Weights of a small transformer language model: MLP 704 GeGLU, 474M tokens.
MLP neurons of a small language model. Each row is named by its layer, matrix (gate and up: input weights) and neuron, and shows model dimensions 96-223. Each number is 200 + 40 x the weight over its row's rms, rounded and kept within 0 to 999. A neuron's up and down rows have the sign that makes its largest values positive.
After each neuron's rows, "fires on" lists the tokens most often at its 100 highest values on Wikipedia text that the model never trained on.

L7.gate701,330,137,261,192,199,188,187,220,194,203,194,216,141,194,103,244,188,225,275,190,169,208,186,178,185,241,206,179,187,193,185,213,179,105,145,184,210,224,148,160,225,289,106,234,209,168,235,193,173,148,171,210,241,154,126,179,200,259,233,229,131,227,178,229,218,199,193,160,187,176,234,241,221,142,199,232,234,216,145,221,214,163,221,242,205,169,150,125,227,200,218,224,214,214,156,207,187,165,140,203,228,189,245,250,205,195,190,204,157,229,209,274,276,207,185,207,188,241,181,216,151,274,174,205,190,198,254,270
L7.up701,159,178,166,307,203,190,169,221,198,198,191,124,144,284,185,235,195,198,169,178,213,167,155,177,192,226,172,265,239,218,141,201,289,282,191,243,189,217,255,218,181,156,240,202,237,237,211,245,208,183,215,129,87,201,201,166,248,186,213,208,231,200,239,169,217,208,197,249,167,132,232,200,223,240,265,186,280,258,180,224,254,262,148,228,234,105,220,224,235,217,253,144,275,225,216,220,246,244,131,167,151,124,182,240,221,228,219,196,214,171,236,157,198,216,128,215,218,142,246,241,185,234,256,256,156,152,240,189
fires on: " of", "id", "un"

L11.gate212,195,183,125,128,167,155,275,196,234,236,218,203,206,170,235,200,187,180,223,166,276,164,188,184,175,166,137,184,196,188,205,214,215,247,221,153,159,198,174,268,202,222,244,306,182,150,216,232,263,227,271,208,165,274,215,214,267,196,168,113,200,177,253,205,182,199,220,202,187,217,148,183,189,275,210,125,282,228,221,223,267,230,194,239,199,201,188,98,192,205,191,230,201,193,252,221,207,181,191,167,226,171,206,275,188,212,230,254,213,206,201,228,203,193,200,242,233,151,195,225,248,153,218,208,191,175,157,283
L11.up212,291,207,161,189,168,112,162,236,234,168,167,156,231,234,215,181,158,202,226,234,160,207,205,263,253,196,164,124,180,193,248,191,201,184,251,279,186,220,233,149,301,130,166,210,266,148,99,195,240,251,208,229,234,216,228,260,185,221,153,168,141,206,229,123,199,158,217,240,201,227,132,159,172,217,249,197,47,230,272,251,169,206,166,158,144,191,172,208,178,230,256,196,255,152,187,177,165,162,214,229,210,169,227,198,136,234,229,249,219,221,226,248,211,202,164,220,156,157,209,223,216,274,217,217,214,209,253,142
fires on: "c", "ri", "ci", " tri", " mi", "il"

L13.gate310,188,170,137,217,193,134,255,213,167,158,252,110,211,130,205,216,194,183,155,209,215,169,158,208,199,168,233,221,239,147,175,216,151,231,293,205,150,155,162,244,233,225,204,272,204,185,225,158,175,188,202,153,185,169,261,138,193,186,271,224,243,286,264,228,151,180,220,155,240,189,202,236,229,208,239,204,260,172,142,221,207,187,186,245,246,126,150,180,181,289,247,191,160,112,204,236,132,231,191,141,167,195,208,216,201,173,239,140,193,196,225,202,178,200,200,245,226,161,170,302,243,146,256,185,207,166,212,188
L13.up310,244,150,181,178,265,298,214,248,198,116,93,273,185,187,215,219,237,173,266,246,171,207,202,223,262,146,204,126,195,163,235,171,223,164,244,211,221,194,255,120,257,226,183,196,163,174,262,185,273,262,188,130,125,227,193,126,288,154,182,194,186,113,187,159,220,201,176,245,240,194,128,173,168,255,283,228,202,162,239,255,166,189,194,216,255,176,237,162,214,199,186,186,279,207,198,180,207,139,247,210,165,181,219,198,214,215,169,175,150,188,161,240,170,176,193,214,235,271,159,197,245,169,221,227,247,209,174,241
fires on: " Mi", " mi", " Win"

L4.gate218,213,204,165,263,285,227,224,217,213,161,187,187,176,218,278,188,110,205,219,183,223,264,122,170,211,218,192,190,129,161,193,228,163,213,198,232,217,211,192,216,211,122,157,189,239,203,107,145,208,227,251,192,145,223,236,230,127,195,211,224,230,225,270,205,234,212,112,237,216,147,177,283,145,243,260,212,162,199,162,242,246,153,259,155,200,216,163,114,253,257,207,175,198,246,162,235,187,195,275,287,154,202,205,183,197,221,203,152,243,264,231,156,248,217,232,216,138,135,148,182,126,213,218,162,141,254,147,179
L4.up218,211,186,161,194,189,195,197,145,170,239,171,226,237,211,244,249,184,165,268,195,119,236,164,229,205,256,215,111,264,262,195,232,214,269,188,263,194,159,137,222,223,84,252,240,218,219,181,163,181,203,329,165,149,134,209,190,176,176,234,160,190,218,225,192,157,231,161,228,234,234,172,265,180,222,296,224,176,179,181,175,218,160,233,163,210,153,156,124,221,304,236,209,238,172,189,198,254,220,216,244,246,174,153,262,173,133,204,216,231,145,140,180,223,237,182,171,105,123,170,154,142,257,195,221,201,245,254,136
fires on: " more", " some", "ome", "al", "ual"

L7.gate251,135,136,178,217,194,233,225,168,154,192,226,196,198,207,242,193,257,297,131,220,191,169,225,235,224,248,237,269,158,265,184,163,129,231,170,194,208,168,198,148,218,215,149,218,198,194,162,124,175,283,219,193,156,203,255,197,170,201,176,187,245,182,236,184,181,181,228,186,219,195,179,197,205,204,239,186,137,169,176,188,132,197,229,206,205,149,222,164,185,180,155,248,248,272,212,255,246,269,209,212,137,138,280,125,177,174,229,125,209,190,204,220,191,236,194,168,178,138,244,134,219,179,171,183,189,218,206,218
L7.up251,159,192,117,261,239,243,246,189,178,207,145,214,230,226,184,151,199,163,221,245,153,161,256,194,156,241,207,215,232,190,100,157,234,191,153,232,219,238,187,181,166,220,204,165,257,215,121,246,211,187,212,232,258,276,192,128,246,223,146,236,144,216,194,194,248,212,217,215,169,168,168,233,152,173,263,290,211,226,145,152,156,229,233,142,156,184,221,167,164,224,222,150,192,137,192,159,237,162,185,213,199,217,235,235,174,229,137,274,186,156,216,215,241,225,176,151,248,181,179,220,210,275,180,173,230,213,279,153
fires on: "ra", "ant", "el", "al", "ent"

L4.gate670,198,203,197,333,287,259,182,205,241,235,230,204,247,189,189,236,182,171,167,171,214,168,251,152,172,139,202,249,176,223,230,155,160,129,138,239,226,274,219,262,212,162,123,182,249,174,193,226,214,150,273,140,259,179,184,227,211,205,254,204,236,199,223,221,154,179,107,208,185,122,150,162,224,158,195,144,173,206,239,176,223,232,208,176,224,224,224,147,155,240,203,215,210,154,208,176,123,200,209,191,178,308,173,237,212,155,181,157,204,210,216,185,209,147,245,210,189,218,172,222,227,215,182,230,201,229,259,227
L4.up670,133,190,150,180,190,179,228,292,155,125,200,192,154,199,168,295,158,208,262,111,182,165,222,230,222,213,185,205,210,158,176,146,198,148,205,211,180,261,236,212,223,275,171,187,167,199,195,104,242,216,199,224,205,209,239,145,179,179,167,192,250,154,180,192,106,183,175,238,273,230,206,185,167,269,266,264,164,255,254,222,208,155,153,214,150,245,277,186,165,167,217,174,242,245,228,279,187,186,264,171,199,197,249,129,185,199,237,234,148,297,139,264,221,170,190,181,159,238,216,139,202,217,166,216,219,167,157,204
fires on: "ur"

L5.gate657,210,213,171,240,245,263,151,221,212,219,211,192,253,183,125,264,208,231,269,143,137,135,94,224,265,241,197,159,233,245,254,209,178,159,192,168,195,203,238,159,187,175,189,189,185,208,243,203,114,170,176,188,230,197,124,177,176,224,240,163,176,297,208,183,229,229,222,174,197,146,173,179,177,262,223,256,186,259,137,150,195,221,192,212,193,237,214,184,179,199,165,232,248,234,205,239,129,200,181,214,263,231,119,180,179,154,197,181,223,219,214,215,179,180,242,207,174,234,83,182,269,258,198,194,145,248,205,172
L5.up657,134,271,184,238,199,118,219,245,238,173,170,179,128,232,207,135,120,208,180,152,187,214,120,214,230,198,125,139,252,173,218,218,192,209,272,138,195,198,210,235,121,230,217,122,243,265,181,223,177,143,160,180,184,182,242,240,231,242,175,228,238,139,212,185,240,223,209,169,226,233,166,198,203,214,168,246,188,186,150,205,236,280,173,218,197,201,231,200,209,254,225,199,150,186,263,180,210,204,161,115,123,208,205,105,194,242,221,262,248,219,308,186,178,198,176,151,287,139,241,107,138,258,239,209,216,222,158,245
fires on: " between", "act", " of", "row", "n", "press"

L9.gate247,166,188,147,193,228,237,210,201,221,235,203,196,225,137,182,210,228,243,121,203,178,213,147,189,146,100,143,275,218,168,220,210,264,233,256,234,196,149,227,252,198,145,237,233,202,242,139,127,182,206,234,231,205,245,241,243,240,234,163,236,243,202,205,227,243,181,160,196,137,195,288,237,266,258,163,225,188,194,187,201,172,147,224,201,266,200,158,190,122,166,147,179,157,232,244,207,281,208,250,205,110,184,196,152,167,197,183,165,235,189,208,256,226,199,181,216,217,142,196,215,120,255,217,273,172,159,148,180
L9.up247,242,249,86,250,223,261,214,243,214,187,206,118,226,235,241,180,228,231,135,213,234,176,316,188,232,298,191,267,171,193,208,197,247,203,182,168,164,188,223,146,232,162,179,152,224,147,162,211,188,214,245,234,182,236,173,227,223,192,219,185,196,204,214,264,262,239,320,221,181,172,319,185,260,251,234,237,209,207,213,262,213,183,308,239,177,133,139,149,203,168,231,152,193,244,225,198,250,176,219,189,188,217,169,184,107,239,194,146,220,159,195,164,236,191,229,178,212,210,210,268,212,253,190,107,231,83,216,165
fires on: " Roman", "al", "ent", "ur", "ho", "ally"

L7.gate28,165,193,235,357,183,204,236,234,235,199,288,267,207,215,211,144,264,256,126,205,191,181,254,171,203,219,211,251,156,162,186,207,164,203,217,286,198,212,232,158,160,187,267,240,250,167,160,216,173,166,168,225,221,213,166,221,196,299,194,179,282,228,156,160,177,189,236,203,229,134,255,182,167,198,192,235,261,169,266,186,226,270,231,165,128,229,123,220,219,139,214,214,209,216,154,228,225,210,198,190,190,164,225,238,157,169,256,197,186,250,226,206,194,154,219,185,138,231,174,207,195,174,167,177,227,222,108,219
L7.up28,178,244,188,226,239,201,196,183,170,208,207,229,155,170,113,252,159,212,198,167,211,165,231,156,161,213,247,179,231,222,105,212,152,229,243,193,227,268,234,155,163,283,190,156,178,225,187,170,195,130,201,193,166,253,118,143,200,216,201,194,122,208,131,232,213,240,229,185,289,151,239,211,117,171,179,219,260,179,245,218,222,204,220,160,126,240,208,153,216,226,201,201,172,180,196,210,209,188,253,214,241,236,239,195,235,150,229,231,231,238,140,281,171,203,229,196,198,192,149,149,224,260,173,80,255,165,244,254
fires on: "ent", "el", "cent", "co", "da", " Art"

L9.gate615,183,146,177,176,185,163,221,258,252,245,229,167,248,165,108,180,238,157,236,184,205,186,202,206,220,233,194,180,110,209,180,190,140,143,232,246,211,256,228,183,243,158,167,236,132,229,105,233,232,239,161,203,215,146,289,203,214,164,164,197,164,192,181,164,197,229,177,222,235,186,208,337,290,158,172,176,127,127,245,211,184,292,135,145,267,199,221,231,230,208,215,190,162,185,229,143,207,253,168,254,115,146,274,222,175,227,207,198,200,207,190,274,152,161,175,188,192,294,136,222,154,207,202,227,294,190,218,206
L9.up615,207,145,179,154,210,228,216,200,168,247,165,293,163,261,305,214,201,132,173,194,233,122,225,178,194,198,275,188,220,181,183,207,215,174,276,213,187,181,173,173,189,196,121,251,214,183,230,164,149,178,248,200,316,125,190,159,242,225,214,172,224,196,218,198,207,212,182,190,194,208,192,200,125,151,167,185,213,235,248,171,152,176,129,206,158,199,213,169,243,237,164,226,273,168,180,256,241,224,135,170,153,189,290,260,231,190,199,295,198,165,152,193,264,252,153,159,257,134,212,239,208,181,192,186,207,231,260,187
fires on: "o", " bo", "i", " po", " we"

L5.gate682,169,221,238,273,221,170,258,203,232,158,201,226,148,215,186,159,225,207,257,224,183,208,165,193,159,108,287,186,249,264,221,195,176,200,231,201,253,286,163,191,234,164,203,229,135,241,188,147,247,191,163,193,211,180,166,247,188,161,177,189,123,224,170,175,167,234,183,251,249,284,209,144,214,222,174,231,206,206,169,187,215,226,206,91,225,208,139,190,204,241,239,228,175,249,239,186,215,277,217,221,153,235,215,233,269,174,252,166,208,209,175,209,192,225,224,185,174,205,162,197,175,180,231,207,283,169,216,236
L5.up682,201,300,177,215,191,219,151,189,236,198,186,197,174,180,140,203,246,256,202,192,142,186,215,196,175,212,181,166,225,205,231,178,208,252,239,201,171,237,169,181,195,186,187,129,183,236,120,200,263,283,174,178,274,112,215,154,217,187,221,187,152,164,186,149,177,191,130,167,218,169,293,199,240,225,187,151,219,218,148,140,250,259,221,163,224,123,248,127,246,283,262,222,218,131,183,190,218,234,152,303,179,108,257,183,225,142,156,131,201,201,232,182,190,203,233,140,186,181,143,210,215,243,181,224,253,72,192,180
fires on: "ven", " Ben", " by", "on", "van"

L9.gate280,240,275,202,226,188,248,143,217,166,226,136,212,224,210,139,255,108,146,195,173,182,224,218,153,219,160,169,267,198,204,250,201,190,240,203,254,145,234,241,232,246,224,171,208,204,227,196,179,201,210,187,126,251,178,188,186,236,222,164,229,222,202,233,251,155,256,121,211,164,166,202,199,245,116,181,216,155,175,102,185,202,200,170,183,271,168,186,135,153,195,237,193,230,156,217,185,200,205,252,126,205,225,199,210,236,146,176,128,220,150,222,201,298,108,286,234,141,205,154,228,199,251,226,216,193,231,188,234
L9.up280,223,203,162,182,245,240,192,145,165,126,216,188,233,206,170,261,297,222,222,164,194,228,228,189,243,136,245,252,301,239,197,189,207,194,122,231,236,156,240,216,246,203,164,257,208,188,201,180,166,189,232,234,226,175,235,177,233,199,202,181,199,193,210,230,250,215,227,228,179,221,232,199,188,170,178,208,209,246,174,250,222,120,225,170,233,214,155,192,120,192,250,160,150,159,156,198,170,202,161,193,224,153,286,166,189,153,180,110,185,213,180,135,218,143,196,219,191,164,159,194,231,229,186,238,250,245,183,203
fires on: "ur", "fer"

L7.gate246,225,172,209,138,161,186,203,184,264,199,182,237,180,139,248,256,212,171,226,169,194,297,246,193,143,204,146,171,172,163,270,245,248,161,161,188,270,143,126,216,246,266,179,236,247,128,240,223,164,220,221,250,222,193,274,186,136,186,199,197,178,190,202,259,267,183,178,208,189,243,236,228,207,204,175,211,160,230,218,173,186,170,242,207,242,166,155,64,182,236,155,265,254,201,144,184,162,151,137,214,203,170,148,190,157,174,223,196,241,218,139,210,199,140,228,208,162,299,215,235,204,275,251,189,241,209,257,160
L7.up246,141,122,194,202,229,215,251,232,209,174,173,177,261,188,195,191,164,181,253,217,215,252,244,241,129,259,205,202,201,260,156,238,249,246,218,229,196,232,295,238,175,190,163,117,186,163,257,204,199,203,260,183,260,192,224,165,197,100,208,233,185,274,225,161,186,202,181,216,213,203,240,170,113,240,149,253,156,261,181,240,246,206,244,294,146,202,181,106,239,163,263,165,182,265,226,230,193,206,205,248,230,186,215,182,175,213,227,213,212,219,165,178,169,180,188,180,183,174,185,189,247,164,167,266,137,131,182,213
fires on: " of", " from", "pi", "us", "ai"

L11.gate40,240,233,221,218,195,225,284,247,224,186,224,260,221,209,236,161,188,276,137,182,226,150,231,138,220,196,158,209,238,170,220,191,263,154,171,206,195,131,294,207,221,135,181,200,110,185,170,219,203,125,247,209,186,245,235,129,190,241,168,245,208,259,171,174,221,192,245,207,195,318,222,209,146,192,172,146,231,240,183,233,179,243,187,186,212,176,136,134,185,154,212,198,149,243,296,215,227,144,214,195,191,162,176,203,159,206,207,193,167,264,214,247,136,145,180,166,189,255,237,198,216,243,177,191,217,88,197,134
L11.up40,191,215,166,182,178,247,209,225,193,243,230,185,243,205,220,248,219,317,200,171,197,165,250,195,169,246,186,187,193,214,221,253,234,219,126,126,206,140,252,191,119,199,118,206,139,196,174,291,190,187,254,221,175,235,196,157,231,270,211,212,236,207,235,153,117,188,140,179,233,241,139,165,194,139,175,158,178,204,216,150,225,237,260,143,200,233,209,178,246,219,264,196,300,219,168,256,133,144,231,137,157,139,163,238,228,223,200,254,187,206,217,196,229,284,179,135,224,270,170,141,183,160,191,181,140,309,249,164
fires on: "ed", "ing", "s", "ated", "es", "red"

L13.gate21,166,189,148,212,268,255,154,292,282,212,235,212,227,211,160,179,208,223,185,236,214,222,224,233,226,215,218,179,189,237,226,239,182,217,197,227,201,171,201,224,236,148,175,148,190,176,200,195,146,248,196,200,175,129,198,135,249,222,149,191,193,235,186,179,201,222,196,175,156,141,189,306,204,282,258,233,215,137,211,188,186,309,144,133,221,213,270,192,190,163,151,161,208,146,200,154,158,178,252,194,149,96,201,246,252,210,158,288,147,237,151,262,185,173,179,207,170,122,229,212,149,251,138,250,174,225,240,159
L13.up21,143,215,173,191,116,224,202,231,201,230,216,177,218,185,237,172,161,241,174,243,187,191,108,207,133,289,245,218,192,251,234,182,236,225,116,236,166,199,152,213,214,138,119,147,212,145,170,120,174,226,146,166,219,192,243,185,187,254,189,243,177,166,196,213,119,146,200,176,241,212,223,173,170,262,197,159,195,136,224,222,157,214,172,145,164,176,224,201,204,170,232,266,198,212,192,223,211,215,169,213,162,213,185,213,218,180,180,236,145,131,241,264,193,219,202,119,240,188,250,192,182,255,196,256,218,194,170,245
fires on: "ra", "re", "o", "le", "lo", " bo"

L12.gate683,219,163,167,164,229,228,170,325,243,162,211,194,199,143,156,273,157,181,253,195,218,197,165,197,211,293,200,169,205,148,195,240,158,240,169,248,167,190,142,164,219,221,265,142,220,180,201,187,230,171,179,263,158,232,184,228,144,180,133,260,196,214,228,175,193,163,307,287,226,128,200,199,173,174,270,258,210,245,192,164,204,210,170,175,128,225,243,202,209,208,213,168,235,206,153,204,179,163,211,178,250,220,237,155,208,223,164,251,139,189,247,217,238,108,240,226,141,193,233,203,165,173,190,272,175,285,244,226
L12.up683,170,187,229,191,103,211,244,192,223,152,190,218,169,157,116,111,225,199,199,237,165,229,117,165,178,247,245,142,133,194,199,271,268,188,205,228,249,177,192,165,227,238,266,196,184,248,214,196,213,218,218,209,170,190,267,213,212,236,172,214,152,173,188,209,217,178,136,147,243,220,259,137,145,210,233,172,244,251,308,145,207,197,143,108,231,198,226,175,184,184,202,153,224,262,232,232,234,235,212,196,185,154,201,166,219,213,187,242,181,163,259,172,223,204,231,153,258,162,251,135,223,169,162,204,133,245,153,168
fires on: " the", "ent", "me", "ard", "le", "re"

L7.gate666,206,170,236,161,274,219,261,241,198,116,153,210,187,219,162,265,222,182,153,249,234,251,249,130,239,238,239,213,227,121,232,223,209,278,277,204,156,188,225,199,171,121,298,160,156,228,204,207,169,217,206,254,177,214,121,192,200,198,269,224,181,243,200,181,198,256,136,170,140,245,209,225,187,293,198,189,192,215,202,122,184,160,292,216,223,180,208,146,169,164,140,213,172,223,232,258,182,226,219,150,152,203,196,215,165,185,209,166,269,168,150,228,139,167,183,207,188,141,169,174,178,202,195,230,245,192,119,249
L7.up666,258,179,190,206,221,127,126,150,226,168,268,144,154,190,146,238,148,230,236,207,228,222,287,156,187,271,225,258,269,137,183,166,167,180,172,216,242,199,181,179,138,172,225,177,211,187,141,235,301,274,199,217,194,271,255,185,242,192,157,181,116,237,172,176,275,192,199,136,253,185,148,194,199,222,193,170,236,221,296,183,280,166,186,177,258,189,170,248,194,172,214,140,181,146,231,157,257,188,203,156,189,234,271,210,225,217,183,166,288,270,182,258,164,179,173,247,162,236,138,232,186,218,203,197,214,144,163,191
fires on: "ff", "b", "ick", "aff", "ack", "ef"

L5.gate614,225,237,156,221,227,169,170,161,175,212,244,136,194,233,186,158,193,136,217,151,219,172,243,224,222,231,218,209,247,240,206,269,213,191,208,223,180,165,262,140,297,193,184,176,222,150,99,134,214,268,219,232,154,218,229,222,233,206,152,234,198,245,195,149,115,272,217,162,170,112,173,238,237,195,160,187,119,171,137,202,244,171,212,196,222,293,214,202,156,155,247,241,169,222,127,193,217,200,203,150,184,265,159,233,252,191,189,210,228,257,195,216,287,212,229,185,228,316,226,242,201,284,230,147,211,177,154,262
L5.up614,200,228,133,207,243,206,148,208,157,184,192,154,144,130,119,179,182,259,174,213,222,215,185,203,164,236,253,198,179,117,161,238,170,211,193,224,207,191,219,185,228,219,191,283,246,194,149,172,216,190,269,272,267,233,170,128,147,122,212,155,199,270,198,255,204,278,178,180,186,162,273,217,215,178,243,216,245,187,184,244,268,199,219,189,247,195,267,202,130,195,189,233,94,144,230,196,214,244,246,152,238,120,210,201,222,178,230,243,199,215,252,207,237,120,194,238,153,205,173,182,209,218,242,197,211,146,152,168
fires on: "fer", "leg", "house", " play", "son", "L"

L2.gate142,234,226,235,182,159,273,193,138,218,279,212,164,162,173,235,134,197,224,233,171,191,216,186,190,198,153,201,177,248,252,184,212,190,258,163,197,178,191,162,201,277,163,217,170,247,284,176,150,189,188,198,195,166,209,197,182,218,240,212,196,184,139,279,161,151,211,213,206,195,146,167,171,124,145,329,118,186,236,180,218,171,239,147,237,186,191,183,207,155,247,169,175,248,155,272,172,188,212,182,255,188,178,209,284,265,219,210,201,228,173,156,193,226,201,278,234,191,178,233,156,116,174,260,176,113,190,162,196
L2.up142,206,216,247,153,142,215,214,177,249,225,192,150,133,141,233,186,179,196,244,200,184,192,228,192,140,116,218,180,239,204,204,205,243,275,216,211,292,202,168,166,247,127,207,231,253,236,148,217,224,194,212,236,213,239,231,252,203,198,187,202,215,219,213,219,229,185,253,237,249,191,173,216,199,149,238,171,204,176,217,215,159,268,170,242,205,175,133,182,183,273,138,241,278,163,264,183,160,225,237,289,141,216,201,245,246,192,149,205,208,154,211,200,187,143,232,215,199,237,213,150,166,211,245,220,163,240,154,189
fires on: " on", " re", ":", "After", " sign", " after"

L4.gate685,187,220,272,146,227,210,160,192,202,199,186,234,199,195,200,213,150,259,220,138,251,170,167,190,177,174,280,147,217,231,230,334,213,247,156,230,169,199,221,192,204,226,187,225,184,297,165,214,241,206,168,175,203,102,152,131,115,113,100,205,191,204,249,227,222,184,189,199,105,147,150,246,209,185,152,164,188,190,179,241,191,219,206,165,186,179,239,178,167,209,99,226,101,222,211,247,120,297,268,211,215,195,196,178,241,314,138,236,141,202,227,218,184,193,203,195,199,233,174,199,222,154,247,200,199,228,224,213
L4.up685,149,220,180,174,211,179,192,154,200,263,248,164,163,167,206,140,146,249,216,155,164,163,165,215,122,152,181,183,190,168,267,256,220,205,183,248,226,220,225,181,193,203,238,187,177,201,131,161,170,159,218,166,226,256,145,254,251,153,243,292,160,167,191,225,148,217,243,227,139,169,253,209,204,199,227,119,265,221,220,130,183,202,208,246,110,130,250,204,183,221,208,248,170,199,251,194,238,176,146,268,243,96,167,222,113,211,229,205,211,186,226,208,209,116,181,164,264,242,213,162,197,167,245,176,267,211,204,198
fires on: "\"", " work"

L9.gate418,197,156,146,203,202,223,218,163,220,107,211,197,118,197,182,206,225,224,146,166,153,171,228,176,128,275,158,175,193,190,305,252,263,156,98,184,191,237,168,192,249,244,248,185,131,117,237,199,259,161,230,192,203,186,181,172,183,315,199,167,176,159,186,165,181,125,263,151,138,210,181,203,277,243,185,214,195,166,153,163,201,197,182,204,225,196,185,158,217,213,177,221,222,150,203,182,222,190,205,151,179,211,203,232,193,193,248,294,160,233,191,230,159,152,209,146,206,294,250,168,213,207,133,254,206,168,144,172
L9.up418,183,193,179,229,218,173,194,239,199,183,269,203,138,196,229,224,203,227,164,219,220,217,148,167,111,199,226,192,176,220,214,255,233,204,230,202,250,188,148,175,183,189,246,177,96,185,292,227,164,177,212,197,212,211,173,153,124,258,275,222,150,199,180,196,180,205,138,160,131,186,205,173,122,150,187,239,282,210,188,175,238,253,223,221,259,142,244,185,195,186,183,220,205,237,205,163,163,171,195,232,151,208,228,281,205,261,210,172,184,262,157,210,252,233,156,158,191,224,140,219,216,160,227,82,139,194,203,116
fires on: "ed", " located", "ing", "born", "es", "s"

L13.gate38,146,211,265,239,189,232,268,199,254,194,159,221,262,168,216,185,262,172,224,219,186,175,153,100,294,247,186,154,225,240,261,190,275,150,207,249,205,234,177,282,223,246,181,188,164,243,195,115,183,171,113,166,307,244,167,165,201,207,187,249,222,236,261,183,161,168,240,258,165,209,193,234,188,159,165,175,230,189,215,195,208,136,237,327,198,237,198,193,145,187,239,161,229,217,154,238,209,252,233,189,171,178,253,211,207,138,178,184,136,97,229,245,208,171,232,232,230,283,224,220,209,152,199,145,256,220,217,208
L13.up38,148,277,243,181,189,192,207,257,221,139,214,198,256,147,224,254,187,195,296,115,186,221,274,131,173,187,215,166,104,232,165,204,175,135,261,142,203,261,232,180,181,232,159,127,237,155,183,233,172,188,158,240,224,255,228,127,173,171,152,217,227,232,234,195,212,225,248,169,250,211,201,248,201,135,257,202,136,163,125,220,194,126,219,228,212,203,195,210,168,166,208,188,263,199,215,159,164,222,219,122,231,193,206,186,248,144,199,204,108,212,197,220,227,159,241,217,210,210,145,196,219,178,158,149,247,138,234,204
fires on: " T", "T", " mo"

L5.gate633,255,237,163,176,247,178,220,222,240,147,211,208,256,280,202,156,298,224,188,282,177,258,192,150,148,264,190,173,148,176,178,149,221,213,219,195,276,153,197,179,196,120,186,215,170,212,213,117,271,169,186,205,177,222,251,232,258,240,262,182,190,214,217,150,210,273,173,171,238,150,217,184,251,285,214,205,204,208,184,192,186,170,166,256,206,238,134,189,230,200,191,174,184,251,222,199,190,199,236,195,144,224,219,281,171,136,247,166,200,205,157,141,220,167,126,186,129,217,233,158,283,196,206,192,207,136,262,116
L5.up633,201,273,287,258,192,223,181,205,208,158,238,178,200,222,163,243,212,251,254,188,238,217,242,209,163,252,243,254,209,128,165,233,162,254,198,208,211,190,198,256,175,185,237,199,215,165,182,200,216,234,199,149,214,285,253,136,148,226,150,165,113,191,207,205,177,225,168,135,176,176,237,133,180,207,169,182,196,130,123,251,279,209,176,249,202,187,219,205,140,161,194,188,186,192,209,197,226,170,266,211,153,217,128,222,225,215,160,243,282,192,191,146,189,177,293,183,194,232,222,253,177,263,186,178,156,217,215,225
fires on: "ain", "ick", "an", "ack", "ward", "ative"

L12.gate655,222,255,147,132,180,266,188,229,229,305,320,183,170,173,172,149,226,174,191,193,176,165,243,194,205,152,221,96,229,305,213,208,126,278,186,287,195,177,223,197,191,142,164,151,161,148,207,193,199,220,236,167,226,265,179,187,261,271,234,326,136,264,197,180,226,170,241,174,249,178,139,150,204,166,201,196,233,161,215,179,157,254,230,194,182,177,184,186,135,200,165,168,194,209,259,191,234,234,160,184,236,178,201,260,224,180,147,263,261,202,223,237,227,221,198,204,197,193,253,222,189,269,259,234,215,209,195,115
L12.up655,233,273,182,249,208,156,228,192,206,204,185,198,188,123,206,265,236,168,219,243,142,255,182,160,171,146,201,231,270,228,179,240,231,226,254,200,157,219,155,246,231,218,149,222,212,149,150,192,218,167,112,218,133,156,126,118,269,177,218,197,209,148,211,213,153,147,177,208,207,192,142,167,134,203,141,224,231,255,213,193,180,199,122,226,230,197,213,207,162,172,106,282,150,91,211,222,171,238,193,196,204,241,208,216,237,226,179,276,184,220,106,216,153,220,214,245,204,255,184,198,245,247,205,160,202,225,234,230
fires on: " re", "est"

L13.gate163,121,289,132,201,254,242,204,204,285,283,208,236,201,179,211,154,176,163,170,174,145,145,167,172,210,250,263,208,192,180,205,185,258,228,174,287,121,214,201,192,213,254,164,208,246,192,190,126,230,155,275,130,210,148,191,216,141,194,222,249,173,202,202,195,165,271,219,217,185,171,125,178,199,180,288,206,271,198,174,218,171,157,250,192,136,244,158,248,196,278,188,265,228,268,140,238,150,270,260,238,222,174,210,260,250,136,219,172,201,187,223,247,152,202,162,236,199,230,236,239,183,137,198,212,266,239,105,168
L13.up163,135,185,279,211,245,190,158,238,232,154,231,200,189,244,226,204,186,157,259,147,115,197,129,135,237,201,165,207,217,154,241,187,315,218,234,210,157,237,176,296,172,242,239,165,198,222,189,212,257,230,200,118,237,253,264,175,232,140,171,238,252,216,239,170,191,232,242,251,209,122,174,231,130,219,191,152,156,129,193,185,132,148,215,221,226,222,259,215,180,210,208,242,195,206,214,222,258,270,207,232,184,171,172,275,220,234,205,125,187,225,197,146,222,220,231,216,231,235,180,212,159,243,285,183,209,100,185,193
fires on: " ex", "T", "S", " T", "s", "im"